{
  "n_layer": 14,
  "d_model": 192,
  "n_head": 3,
  "n_kv_head": 3,
  "head_dim": 64,
  "d_mlp": 768,
  "vocab_size": 4096,
  "activation": "swiglu",
  "norm": "layernorm",
  "norm_place": "pre",
  "norm_eps": 1e-06,
  "positions": "alibi",
  "qk_norm": false,
  "attn_scale": 0.125,
  "bias": "none",
  "tie_embeddings": true,
  "parallel_block": false,
  "init": "normal",
  "init_std_qkv": 0.0233,
  "init_std_o": 0.00441,
  "init_std_up": 0.0233,
  "init_std_down": 0.00441,
  "optimizer": "muon_variant",
  "lr": 0.00892,
  "lr_mult_o": 2.0,
  "beta1": 0.95,
  "lr_head": 0.00407,
  "warmup_steps": 200,
  "schedule": "wsd",
  "decay_fraction": 0.631,
  "decay_shape": "linear",
  "final_lr_fraction": 0.0,
  "batch_tokens": 16384,
  "seq_len": 512,
  "doc_mask": true,
  "train_tokens": 162500000,
  "steps": 9919,
  "dataset": "wikipedia_en"
}
MLP neurons of a small language model. Each row is named by its layer, matrix (gate and up: input weights) and neuron, and shows model dimensions 16-143. Each number is 128 + 32 x the weight over its row's rms, rounded and kept within 0 to 255. Numbers have three digits each. A neuron's up and down rows have the sign that makes its largest values positive.
After each neuron's rows, "fires after" lists the tokens most often just before its 100 highest values on Wikipedia text that the model never trained on; "fires on" lists the tokens most often at its 100 highest values on Wikipedia text that the model never trained on.

L2.gate100:170163144114103136110134094093154157147121161158097097074117127113113149123152147132087111162118129213119118165144113206130080169172108124132070104113144135147092104145094097116159098112144099118113128156105106168106150128165136142162115087098104122098107184181096176110067113140110109154113111130120141174176112174099109117135184137154126112111154058150144118103148150130134138061186
L2.up100:142155165072104178131128120128095174110145104057113160109124096111080123154128099191170165134075068088112151123110117136082151148159097118105120173139185151212117112119067092125153132088130114159113124128146107100209086147072146137135142147141097135158109138129108154098084101142139086114143119164145090109113133093088111100104157078085120125196150124156161121120094076146188086095053
fires after: "| ", "No", "St", "e", "1", "G"
fires on: ". ", " ", ": ", "of "

L6.gate535:144147124167087143064103137058123160108155147127181120090178159143172170114067116129171157134102141136131133118161175099137064142117148110104144133097129067162118123107130115132092126114190102185161144130108204125148115102108133091114233134142140126134152124132112225180119155101134113102096103139143117107163115179134144177126132162128071108203165071115185140095097126126122134220079
L6.up535:171092141197091090137138112115109145153134078158162199132105167126150144112158138156142154115168123117141083141180133078167151147101189151055099113098126071135143141120131094069056091143137115142104137101120164120154082152151137149173143104133145148157104108120122133105173140055132111135139124115084124147175082044103142114157063159120093086156137139166141212124156128085137130114124
fires after: "2", "3", "3 ", "2 ", "0", ","
fires on: "–", "| ", "("

L7.gate677:080168094114136175106158127130134135117091127126075093079125124152088141182137109120122158148123108169096147114196117183156152156111181125117114136120149137117137113125115160048094115130149156114063108150113239168180125173136084126107163147169150144128082087094136124182149221119140186101088220122141115144115175201148124186127147113111128153098108138156155162162133116140102207103094
L7.up677:095109154140122125137165079080199145138135126093133145116182107135116132171069053180151103102152150179109165126169182155164105159104189123150106111065114141133131082101118110055167133135159100142119112153152127142198093163118079145104155062150191138114051123147153158120144148092134102098130147170104099180160130071151126139127110157118126135099138118185103128149134129139120161144180
fires after: ".", ")."
fires on: "\n\n"

L5.gate85:170126170166148141181115098148123087109098115132193105068067149191118105119148184074129115109117147111144146148165171093174108131102078149062097123126148141153154076084150185133159083099190138143101113140116114144127147165159139160162130123175107088159146160097133108120102156147150069089100165224127145097083096107122162120181129210139076097158139136144084093123123091147126095102097
L5.up85:065088123143097158101174138083101126096128151102127117147145120090141101128180149149140095147135157166086107102141145148111144163134161092162213141138110095164166080173169192154152121128160166142148142118121160178130165169104130159145158151176095127135086105128105145141052124141141117075129167129141084101098138104118136154116098144189070120205115145161147102126122090071096126127135
fires after: ") ", "is ", "\n\n", "was "
fires on: "is ", "a ", "was ", "The ", "an "

L6.gate540:133103133113080161126151130194165169111065162116148137156148160114112135088105132102127120133109129144066167127153145106172181110058104084073139145173107157101187139149142123165118167048125148147103085161141148126138125111161097143106144136152151107103140145124145132106103194098124099214181162110161162087116131112124159127126135193099115098062132155129167199157087113057175158113106
L6.up540:144126144140118083127198151107074180119128191130126101097169104086118157149121121148107117150144091118133127127137102181125114163095109130114147133189129080116154214138129080148141153147130144114091077177146099194128175117127072151140128115176155119072158068079167093128187126102139099151095094159100119120118106151095138114116102062141144095079064135108115159161152178100103219072039
fires after: ". ", "However", "M", "The "
fires on: "The ", ", ", "This ", "any ", "These "

L5.gate237:160149175106105154157100053137069125157062159122162134091145156110137128144123133127135117162085150129119138117154088138149097201109146080183127145114132103170130109129096084049140130155165111220169154093075107144160143112111162125096078095152103121106101154105150177133118116190143158087165109158143088117159101067174124113101161154096077133097091102112102142075109129175121139078138
L5.up237:065131165102143164078137116150138171193169127156103127105180117184170137133106131178136077112081149116102155116094107124085086093135131133175135149178157124151085120164129155170187145137178131116122138174131146125170106144170160083181127122074092142105091158148135085131126181077178134169149113092105121094078188095092149067118116089171093140147108114121132148094134111074194090100092
fires after: "St", "Dr", "No", "R", "Rev", "Pr"
fires on: ". ", "ew"

L3.gate354:128151154109178070112141168103170155157169147104126091120145103143119144154139118116152149076150088135086101170087117164127098129125156072117138178133199152143127138158135171128140143166211140139155101079143139160183147114113111132144116096152127112099138142139128057141136116083122101126123195147172119126132125042048165121143166112105107165164161117145134200115135155126178123134125
L3.up354:122127123089126073045169059165148150112117103136103147179155122169125097133069134149131140124117159101172110119108115121131135161133158080139102104177080142164090162111171160094104183151156130090166168123155164072080132113144167142118087109140109134089153040130130142094131074084113181127119106048075069174132116113132106111151151082085113161198149150144125115139102074147142085161119
fires after: "\n\n", "\n", ", ", ". ", "; "
fires on: "| ", "such "

L4.gate310:180115133123177159108122167137109083125094138110135100139136086152109133133170076110097117137096095127059196153146107110110130138053109161141138147109120096105139154122104122163117115144093145118078121146102126193165110136065138181084167055096141188100159147141100109169084088180135124140159092097129157128146074140094082196187110116095124142127075082073143117119160141045162156112146
L4.up310:137085116124138135156168166060146136185083096077165130175121165121120133085144163226107138046084135165119115153132116133098089188136154082119126154085107075158114144142116163109023082129078164132159190141154135165129081132124124223137144102150141116099130120142097138112110140142117140100072120086127130143099126131123036135106156112119083082114076096122178140139130125127114118101101
fires after: "\n"
fires on: "- ", "|---|---|---|---|"

L4.gate592:106157111179132117136064094152105177110128122091133078153156137122095137142052153161080138159051116105091136128166166094150153113098108141160085136114152143090188112107143132141182096116134146105102149178078165104083109143130149087106073138140116142143076112104076112148182143115178117179210140104103105123153143092069074119098077119161147140127132104109103165102180127084133080163111
L4.up592:165204162146116163168076045128066147140123173120129102170132118131078143142094121158127133142100161089113095130133143051134109097042111071174137147159174138138127109109147168131069121112117138101097114102138148133164106158154136043119094106189142188138092149042087187131125103107140121181152161088093084150155093137101143146093095151158119142100192157110125125142096067135138129160119
fires after: "201", "202", "200", "199", "198", "195"
fires on: "5", "3", "2 ", "3 ", "8"

L4.gate383:080145116133123178127134108184113109145163206154099131113131098096107131151152068086163181134091142077127130147136147154070119156075165123149160136149091092090178143158130092147091074127129118058175145137146101077102139124097078118121114093193116103066126167116141160140080124126113187135111113157152126133134117051159095090123133124136089125101104149135141161161117142184125183120138
L4.up383:098131114133120065139092129133086151113142160159147145123092098151117166135128070113177128124113101115110114075161186163131103126103190072148103172201093159188119102186094136102104080127118125089200168106098157104145114168123057112100117101114118085100125106129106125119095219112108166138143103152180100144114109076083093094158163113127077111155086155133106188153155177178112118153142
fires after: " ", "\n", ") ", "s ", "League "
fires on: "| ", "|---|---|---|---"

L7.gate519:151133041124133152138163108136204114067159035159147076150151129117144156145121141137100103108116110118122132101160151220121095109128122147146044126049134115134151163120138103130192131125145115115061087178107155103120108150135114103108116117098154146074098196105153113218155166093085095113122173121086130174126168133167133185116090157110081167146117123133144122154174144150160147142174
L7.up519:028157121153153126103147073113106193128110119091084124137152139169102161201081126083151080117145131151131099095170174116149128190120219184163157164152125050108106097106130108136112120135160133163165150178152124138115123163154159087068151102138150167096069091125145155169149146102123159139116152145131091143127107101148091138144119141092154078089119163168088159182140113094143124097130
fires after: ".", ")"
fires on: "\n\n"

L5.gate126:124084170121094096121109124073117163115113110149183100165136156070124161142126133151090164124108149161120122120167099155148139092122116147101104134143086139134149082144122123126173136155175179116114154228163142163133142150143110114129153120180091154123110144177165112139095089160051114059145156140111114117121146098115126134128095146144071106181131157097126126131147138144103116081135
L5.up126:101114112124143136120191130106146141201102180072094118160137184111146088142108168097153093106071087143078078103173077114163127116133079119172095164093129163182156081131118136171141125130117106143109145182131135158105133128143085159108179148137130130112122182116117101115151200137192101078155165118108123141080140142080128153139142173171074157174177117194134109128168153089101168085048
fires after: "=", ", ", "was ", "the ", "is "
fires on: "a ", "\n\n", "an ", "first "

L4.gate136:123082125131155137116152117057094115137163119125145120162144117117150191133161163142092113137117173137143172124173148153146124114110130171120142161122170175120160161090063058137144117153101124130144115185116150105177155078115186163218110179124091097162097160159136155179124074184134124123071131141153090071108144126156122125183103149141089167098108165083105121143150171158198117119141
L4.up136:143104129153110160099140076102110153156150132106185233119190152162115190148143122069139129150142142095082131122069103167144104159091126108151099099143173125077133180117154084125146174171084110135144120155131109119136103123154117191111147135131094063113127149092114133107104147161111212078117064112159143103129181139112101172145041133176096122111126110134130120118114159105139133122092
fires after: ". ", "\n\n", "\n", "new", "or "
fires on: "After ", "during ", "During ", "Following ", "sp", "before "

L11.gate327:164134154076159158177118154117153120133135139147127137109198101040129147132154134086078105199093106126119237082127140105128102135140136085132074090097135158149116063095102108068167115174154147139105143129125170197123102154184066079109155110168133078097131106101126096123067118064123121166175100067152101138077131156158128144154134119057139153099129149137111091124098136117145114159123
L11.up327:243138150180066112143143142107171131156148121178126172178167089165080096150089124157135176103121133135140145103113114060113101144114165143160132110103066112143090169143202100137162141141160098062120175070117147109107091111148114112107148150184113138073133156099144157138138169119085067188138136170100100088153106155138084096111143155113089167122134125147131103155142131129039134102142
fires after: "2", "6", "3", "1", "8", "4"
fires on: ",", "| ", "$", "."

L6.gate519:071128146094154094116139092081145148154100092062152079162110223155158142153084112114089130148103079172112115146130081155116090136053097081157064117142182156148147134139129079098139134162147088082082080086151159144156076155100068181133120117151132131112154118111108156106137122083095133135135150180119144137071077130095094161143135163213133188115087097152187093170190098071146141149100
L6.up519:069101109131154111158153074179140132137133100094127113167134163112168133128073164134088104134105072169089103140152094111139095135088145151153126133116130117144163189169057098123133159142121081071030162097162172195141085153098157166107125105154132152135113134085112091056127117077134124092102158189115156154126137107135050133139145135192082131097125138153121121145117123057153137158098
fires after: "201", "202", "200", "199", "196", "the "
fires on: "6 ", "7 ", "2 ", "1 ", "4 ", "a "

L11.gate563:128121148071118148078115107091135122164139105132105146123184202092133150125116071143160111113133194147039121123151173104133074184191148192077038098091124120130146131084117056160114144174126096165176154142114111104144070168121105092148125076126117181135113141109120088158115080115145106099130132113200132134143096199131164126131049069162101122205164139132139116147156152119133148148101
L11.up563:125147121117127085169160097178167191141144179158122157121113136110171138104153170114132144135166118109120138162187148169134060107101060086120138153116053107136142150161125135063169060143185056161095139145097081156104126148170181106143140158091159133171147103153131093133137150143164175091079117075099125158177135115109136193171141171159113139129163066140115111141126131145102108146105
fires after: "0 ", "2", "2 ", "1 ", "3"
fires on: "| ", "–", "- "

L6.gate425:145180088125114143157091115110088147118112197120123092129125147165125139123096115157132145114160128102158148120123190147152173140122154149098134198138132109078198162088165193178141108110142167073132143154145133140146114134145157128103065104145052145093172169127067095137080109181158170165131121131163083112124168113106107137195151120178152130073088163135131206139103187166115119107144
L6.up425:093101128163119120180144133090091041176118119179128115097144088157134115068173134176107164150121136116111107161173162119126135169161119113145094064181102137104186124098130115077130151160132122124184131125101112195104033119150143163168091135110102168117117214203148166133053097149165160140114112181127167163123081165155087106167162074114148106130098098121173147135094123154057167112107
fires after: "\n", "Candidate ", ") ", "Player "
fires on: "- ", "| "

L2.gate561:110131057134159105095179085121117174176110094106142124118066150141132164086110171087159151157159157146094154093135118149164101100140091175102110101158089124134141175116140146078179148180070179112117020062146121096084105155124153106166163163210158108151098090065152135122077092156124141168120132104155119115115087122163187062098129109154165158130142158212168108124174113199124115145137
L2.up561:226142116110110124102115156133142188178104108084188141160046184091097128129130165110124101121150154129082085073132139154109111094169135187090096119129109082166102184144092112155155120156082134104085105097188124112092095130125109134133135160150092147172107106056160131143130104193103133125125092107142120159152163108194187150113165084137100112029128111117168117144149160134173097126140
fires after: "\n", "|", "| "
fires on: "| ", "- ", "\n", "10", "\n\n", "H"

L2.gate414:148076128116075076176096129166141189169095117103119116122174097082084096097112108073131164168134070119110074077113114123131129121162131179121153180128169150154079124143157113125187131137139092125116092130147145087083161124143157125182098144070140080144099092097142065141145134097126147167123159162186144091149139110089134147127246110171108159120111137112101090071113038132111130104142
L2.up414:124180121128162134071122169138115129162156121129119108148126111117158143105116080108168063146096118138117122097163126048112123120136129078129111094158108150166069099144095094120078198187135141128153070103174125144129103090127116155132143151128111132096131096093072112141050188078148130119123135125123144107116143135058161156105104146085197085224120137093090129123131114052098128166134
fires after: "E", "I", "A", "C", "O", "J"
fires on: "P ", "S ", "C ", "FL ", "I "

L11.gate718:094135162090172129182133094179112150111145140133124109140096128142126169134040085125087148127121149144121152135115140083085092083149105170156156131094176092061149178133075166163136087162067144116082097112117079125134091138136138112126130135153118128141145140096137121164043123096137131157122091085147158152162137195072094146082096096136146205045133139220175115137135170070100180144171
L11.up718:160157139175100132170159092120141125139130140149200091181151151129178118147151126151115114100146097137124159086182142036175145121079160151140105108184122125150130145111113052152075163088140144112074148124139113115151127152158155118107094089169084143119090149137136111189180108127150140064115133176169122081100110161100143148157140097143185113160057155117159080213093150149115144155115
fires after: "\n\n", "202", "201", "===", "199"
fires on: "0 ", "=== ", "\n\n", "2 ", "= ", "1 "

L4.gate335:155071121184118093087141164123133097111155117174144189106106098118162073112096128074122139165103116087150109133133101139062109154160114109149086110132129164125107147129051212108198135134188145093168161118091046154153159113074098130132065162169150093109125142124152184171122184072108161101074072156157158148162114136092137134163147120132187105111057166081101133140110132139107165175151
L4.up335:161103137065134118167156121138104142109148060085108108167145079061156169099105123184183150148191117082162138083082138172165155126078110166115167131109152133107121106133180151099129151081143070217118098129136164118101103139119138132126141124101114087145099114211149131114146087137135087134075146114117128118080109127097104144152134059162129114194129145119186114110113073043119126168163
fires after: "United ", "Ire", "the ", "gar", "R", ", "
fires on: "States ", "States", "US ", "ia ", "land ", "Kingdom"

L6.gate277:087111136116116173171160150148101095107150168103180161103142175157155143111064163125097087141072164158137109129117158154114109159127132221151069141078163099106126135106101111071116106126073092117116105133114168103150110153071121109129116104140139141131118113120113132158172148119103108130121151146135155140152180093158069139111136110099087091155144118144136174182146100193123140139156
L6.up277:096111116094119111169146122142164118121105106091104126100179148124170157178123128102147126118106098172149119137182179138201135153094143114162101117082079166142070105141155059130143129193067073176137061132137142165103129107128119126093069111088124144127090099081080118119129154159133175096132091124185137177084144082118105186113081125114113191136154120175153125205190125124156159136102
fires after: "|", "\n", "F", "|---|---|---|---", "ea", "ar"
fires on: "\n", "ati", "|---|---|---|---", "ther", "- "

L6.gate542:123141105109139125181067077169146116073111147107144122145144124067176134167116126169127119144097137124153107150171062098150100136100092157091176094148175111108196196073168133108152137113089139091156138133209127043141143143139121060122137116132152110108130136149124139083104100117082185138107130108164145098123096149165120098129159167169102108104136156123096141156105102157174114072134
L6.up542:149133112107067122166124224117177127112120175078147100046148050115159119161131092109096103111176120077144161153146111103139169161110142119151156123149101130102199178148086115199117171092101172126129093122142138123134166127102091128109123147092200114133166095134104147138166133075149089118138177098150129118139128137154123132161164150108106160163091171148153132193162145152153117112086
fires after: ". ", "Th"
fires on: "The ", "This "

L4.gate442:181165106133172174056096122096158151180097186119131093126106088152116098153100128129132095163083132162144120066136096147108115128099107101163129135156162133171147169110119116123150134094104138134099124149177133198122184102099148182140167076096126102184112109070167138166163108135136116091085160145139114064163120101150091147092167140159109086115110105138153143094149174151153150117120
L4.up442:092102109077163077138171179095148167153123119089166118107132120147153147124147149097155097145083117071097200112048172140118126127145103133091134078097117080099132149094124096047124131151129142144082084134186122142115141109126073114124124186099117148115117154076115106140099113149142217116207175151166150147116156148140164125135091118061144093141203144132165142092094106138133114119121
fires after: "\n", "|", "Total ", "| "
fires on: "| ", "\n\n", "form", "\n"

L3.gate728:146067106157099122098138095162148120132200157152119119161140154132168105153105109118143130134088118182125082098137132135194124091176080112091153111127150117121082149170101117104132153152154093151122148095103089095083104188109164170105118240129133076157085163182153130127132141135119176067095077188161126127127137086130163161151098170105160163082163075156119086136140093155142179118120
L3.up728:095067087123143111105128138166129089075102170096106149156130138084160173131095088160146141141121102085088063084148109137147207141154126174098187145129141129105098144127131077143124146130102126128143113102135159141089128148141146143111124135170083144135110165166163145113168208174073150129066094139141095083110111121077168136094098148134137155148079145219083088153153081154160134140116
fires after: "=", "==", "\n\n", "tion", ":", ")"
fires on: "\n\n", "\n", "= ", ": "

L5.gate176:079146135096110188071120200105111143103163110127123137091144125117162112205159197116141157144141129188125119156149132187178130083097141102094147084071107143104115141122111110179177136144144109129108124179138116130140156147123125111157094114167115079116140138160135067109103157141133052088074108122101164143131164074117158149129139085197118138083184074191121166171111183181094149101155
L5.up176:111138108144151140138175091115141103164162109100183061095203039148117116131193122244153168086101098133127084147129144152101085159139154126116147079107128103100161139124116166148124180117142199071116080210143136111182091156161193131100127145124090169068107108143112148120077154129109101091153101138117180132172130101137159098175126136141100072072117159137175122180105099109177118123089
fires after: "|", "\n", "==", "==="
fires on: "\n", "- ", "\n\n", "\n  "

L4.gate286:113103102149098087132112094136073172127163114092168113173085096100114115131117145162146151116075162188140068135118187150103082141129130130071104098174116174116131146107079135100129147124083140150127147148176067058113098117091154077105162119098147169130161067089124188136119078098080162180138033138128102106096163063158142143084137090112134121102152143147090160095117120152104146113174
L4.up286:143102102162103127181185129162124165101160089150123149049137129159118133156135130133114207153125120145133138166154098135116134178134151189099148117147081134101154097115156109071197146100059118073182108140123072093162105103145200106119103163104075094145167107124059117129151083169067135140073130124091101096064159128099089105116109088090116154170121090066160159153116089150136206137132
fires after: "|", "\n", "Lab"
fires on: "\n", "| ", ") ", "\" ", "hold "

L4.gate441:102166143124162149120114200124159132098100086099144078129099066187098078159118081179126127116152161110099124150114119117100148079119169075156162103105167135154136155140159109210090137075062128104125094125176145141148177195151058114114103119101141112141124129133137121121113135093182128127129195112110121099167104150153174131194147120143160149131131114131123163121110163149134064095150
L4.up441:126114152161074089101109156162102107072073155125113114154146081099097101140131128017097144104128127148119149096124118106067130136113108110154167106135115079138093200162140138089133162121141180121143099182183190124126104082157121143139125132121143174100119169141114113127142122082157166147140176140136098136173138100150132172105181100123079076112159113085156154130116070133156103078105
fires after: ", ", ". ", "; "
fires on: "it ", "she ", ", ", "She ", "he ", "| "

L6.gate266:132094099191188086127123154112137116075131092106169099083117125149205110141182106176133023115123092146159134086138151153156086126163096163118116052132097099145143145105114086114123098108129159121166119125068115136169083121096108124182106110127158071166080112131116145183142183115184136162116153110174106185132169174148098130131125157089114120124111133074132152130176187129102137146135
L6.up266:079141139163114130134134174151105172094143155119138095165091111086152185164157132161118070106134149156126174116174146130232082124129172136132147180143132107107124142091147095121106161098153139146177161115119090154108127119129103227169147130178179079125086063095174086149171150135122147141134109163125104100175100118094151108125107140124176143097109127149135135129137128146151103118198
fires after: "7 ", "(", "6 ", "in ", "4 ", "2 "
fires on: "(", "riv", "^{", "c", "C"

L2.gate727:118088100122121156153159146140087142127162121103191032134149196124137120099093130128193167145098136134113098168128094166131160077159109090131137168088142165126094104157061114161160178096152145118160146126140117186105095083109122137099115117150097098158080158151173132127096158128194133154083160131107040134138115150123137157141075200172147112103128057195125118115193051097150092106150
L2.up727:136061078201101063064155068167116108145151118134154145076118167101140116194116153134154182119109107148130126124134098123128158141114107143131180139166149176089117057165109143172122121108161140106145103164165105166119119148146180158111133127185137101141083122143161156096105152148158098090063123087176105100152085156062102087070101115143089164143098093150108109138123081085083123145062
fires after: "=", "\n\n", ")", "7"
fires on: "\n\n", "= ", "has ", "); ", "had "

L3.gate38:148158146158137148110195127140175104124100151087137096083092114123117127101072138076143110093143145157163096166147057111100104083125096117045164085171136111132155105129116136173163124093140142167165095161184125153137138154183155128172043095173110127129118136155154042129095123092106139139160171128104109099124081063168139072130145203076167162109186143080075148115112160120121111156106
L3.up38:113142160164113116133165106148165127116118122107179082177157134138105158148130169152071220115168152144115173161152161154035141190119106112124209134119116149128163166115148131079162121123152136138183094123112110205079184108165098112101136166135153134128095117120096139081133114129166195133087120113129137191127194169134157122073150089102127115166162117128109158168098092075099095135169
fires after: ", ", "p", ". ", "5", "8"
fires on: ", ", "and ", "but ", ". ", "| "

L5.gate337:136132215082147117090148134073138146126110166125137127074130081094144160100141121093188107127140154132118132132198050187057088101143167130144158078111170156104137179068116141117056089168164120126156116151160116178140100131131155111145165178121108093098122172118175157129112123131073164116161125125124143067139125057076123142106085123102127092133166154090114061106162104140161103101194
L5.up337:114179157161148141093136070106138104150146144135136139113148096086132137138116068139144093086092175136172152145160095194098096043113184106126085172174197145155197160111189137088131137181131158177107114114147052119133108157077073104091130134135146120137168171130132147137136145074103147135128111081158127109114114037114174163090122112129147124101129116139083133096185126128160135116147
fires after: "J", "V", "Don", "St", "Ben", "Pr"
fires on: "o", "a", "or", "an ", ". ", "'"

L4.gate230:131141106130153174120091098136170149162114093124144115145168124057140123162110164109131105143111141142143099105148124123143124115177104193087126127123064110103134153163146129085166164158126166135171094163178150120139122119106125145123094130120151159183073082085103099101123120155117145066177128105126146099133129103160110083072215106118109108136076127132126133171070158112157103145136
L4.up230:115154078077101125162096147139160131174102106089101124120157147138101160218148172096152080161063121194120079091036130184087056137143139172107113112139094122152116158135132164123119125136108139134116096110065111173163139156101083105155167120108136118168125116047131108130126159173108147158158127167107185101139159116115116118081157099128123107131139135108161169159114131134192143164170
fires after: "|"
fires on: "\n"

L5.gate169:133190084125127155154039139076136171121108158134193116082135139088115082166198143176066092140111146152159145171133155116207126104098096147062074166142153104164136150188110168117163097147072130081154143091070174124131111160131124125122154099115065142083144151108096193126122086086143077118183128141136134142114139173128086123106117145136162114136093177096133174166166159110139152124158
L5.up169:118191058122110162175142105135154162090111176126162209139139134113102106118148098150141167137083084106073147132130180118064079183107124133129072135138069128145101110136142107139110139099093156118161167159094133152169164111135114078131124135087081097147061157019121140109080154094094088110117126167137163108071102132089054109124150096095118154093072086126136119187091178102123180180154
fires after: "3", "|", "2", "- ", "1", "4"
fires on: ". ", "). ", "\n", "ity", "| ", "|---|---|---|---"

L4.gate720:116121147100048041100115156140173138190103123089105136128147120069104189065103159114168117123127097112157077071165199135103115149122169114104155140137123111156092109165116108112114157186152083137146090124173134125137101056142111108165143104113095122130070204099124153189112120082129189117113119183126136148120142102123127123126150122045152142161052115141166140184194113095159132101169
L4.up720:128147158135071128118168120125135168173121111116159121134054154121155126151146126085174107090094069167169096133173124095112097167092138132066198125153154130129140079133159114138120161102116058106165147072106126137150113138139176106201150112147188072113105124178163029109099146176136158068123096125127174145137102095177137153117132105049157101199078059090111079130158101108136169142167
fires after: "C", "E", "I", "A", "Rh"
fires on: "od", "A ", "O ", "P ", "C ", "FA "

L2.gate711:082113089147173156112136141146144139169153099106152110131128121138158136091045106049155121144097177130144123163128176169110118092141110133093133062132132097167169161153069141050138136139156154152177068118102144101142108175133142112122077128115143156228095074131113150117159089139106195140147136135124109086114141121138131062073182143095140136199163124111179178170130074140108113157135
L2.up711:095100086078135158112133156107172133171100133081155102131155115116134113115079111101107042117131111154154089087158138123097047122139054178104100108179136038158123193128038124138154101123149104153136122113139115127116100176143141165106115164161172111142070074145137109125072129176094114148082082147133128103128172136142108122041143171140099093150125162056123111129116120143114100148103
fires after: "\n", "|"
fires on: "| ", "\n"

L4.gate80:125168146155127109146152137180112124180119121074144107132114115148143096125144082120131151088149111105117134151102134106161129121115106061156104164142194125091146138120153144157113204090162169082124154155087143151117187123131148189122063124131106118130134132148057071121186051119153121122080139124085109165147113118100075135204183116061117088113112092120129134129105107073212156131103
L4.up80:134130125085163085072105165107141121119123164108152102055105144169205064169128071098141127119187095103072102174187095164150146107140135110126133113112146141136047144086105067154144131103165155057135149171141110181107147105163159156101107139080121125085130130136123105134119099100137083154076123103111122108085130043107151136142115168080100121157107114145116094095087094126158091149094
fires after: "\n\n", "\n"
fires on: "| "

L3.gate221:139131133145103108145182143158079082164146138155112103143100125098130137135196150116157147084073108171119102116121097167151110139136063102188148104128123120116144094161083096124093075078097131111146174127102120109160135129166122109097152160076182127110135177097134151110086150167175069202120102173102142158168144096155205118141175151140097119066144109132129186119160151134106119137097
L3.up221:097104087145206127137142107136152211132155106102100115109126151103143112111173121093178172085160094131150173150140088119175156080099102143113127108105128180141132149124192113073127157124133144143184194106125139095088157083122116125154114127158135123109102177161097115134142137182083126114118102111111072177106183131101091133177129117110093097148158176156134131108194164143160138130143
fires after: ", ", ". "
fires on: "but ", "However", "time", "however"

L4.gate395:120101066114133127150085160132090161127214166124146116129154099096110138134201060178191138135123107157150136097150182132149199174135121113070130085185124100069120077075084139124154180150125139099124089133148094136109096120135088171136134099152110131165120125129162099146130098081121110030142139163132071125115139075140078097124160077105136147181126139162125120139101164169113097108125
L4.up395:114147110159138170120137146106123095193129143109094079135143125131180143103112069137167075192138099174112133111132151048139142193083068111126135134194115127154096150099128150106072170108193163093137156140103112170084132174144131125178107181120101117115138076110153101152092103140191095110116135163134066092097110136149155086165127121070100146146126130118130137118153138142134134128155
fires after: "\n"
fires on: "| ", "/"

L6.gate670:086116153144134187133111143137083090139135193171133133162133129119107087157120086062112132151139081083143189166127114128162153125109173065162092130165058116156117143076119128114091177114166112150177144129106138144084166133158125137083140130173108141109127146057075137112154118091149113164083115130167104121159148078157080136164122130141118094086130144169131162144135129154129196141144
L6.up670:116145114150118140141124102154139118083151178178085164148127165144121162101143136109106177104125140112142121113148168103176120148108094061111139138112092167141181153110121186100135160118074131189177110162077093171154169110168138148132104129127119100102154162124110151125109123090156115089107135173108166109163161099133123122202133121091129129088132162197092162191050173139160185113164
fires after: "\n", "|", "\n\n"
fires on: "| ", "\n", "|---|---|---|---"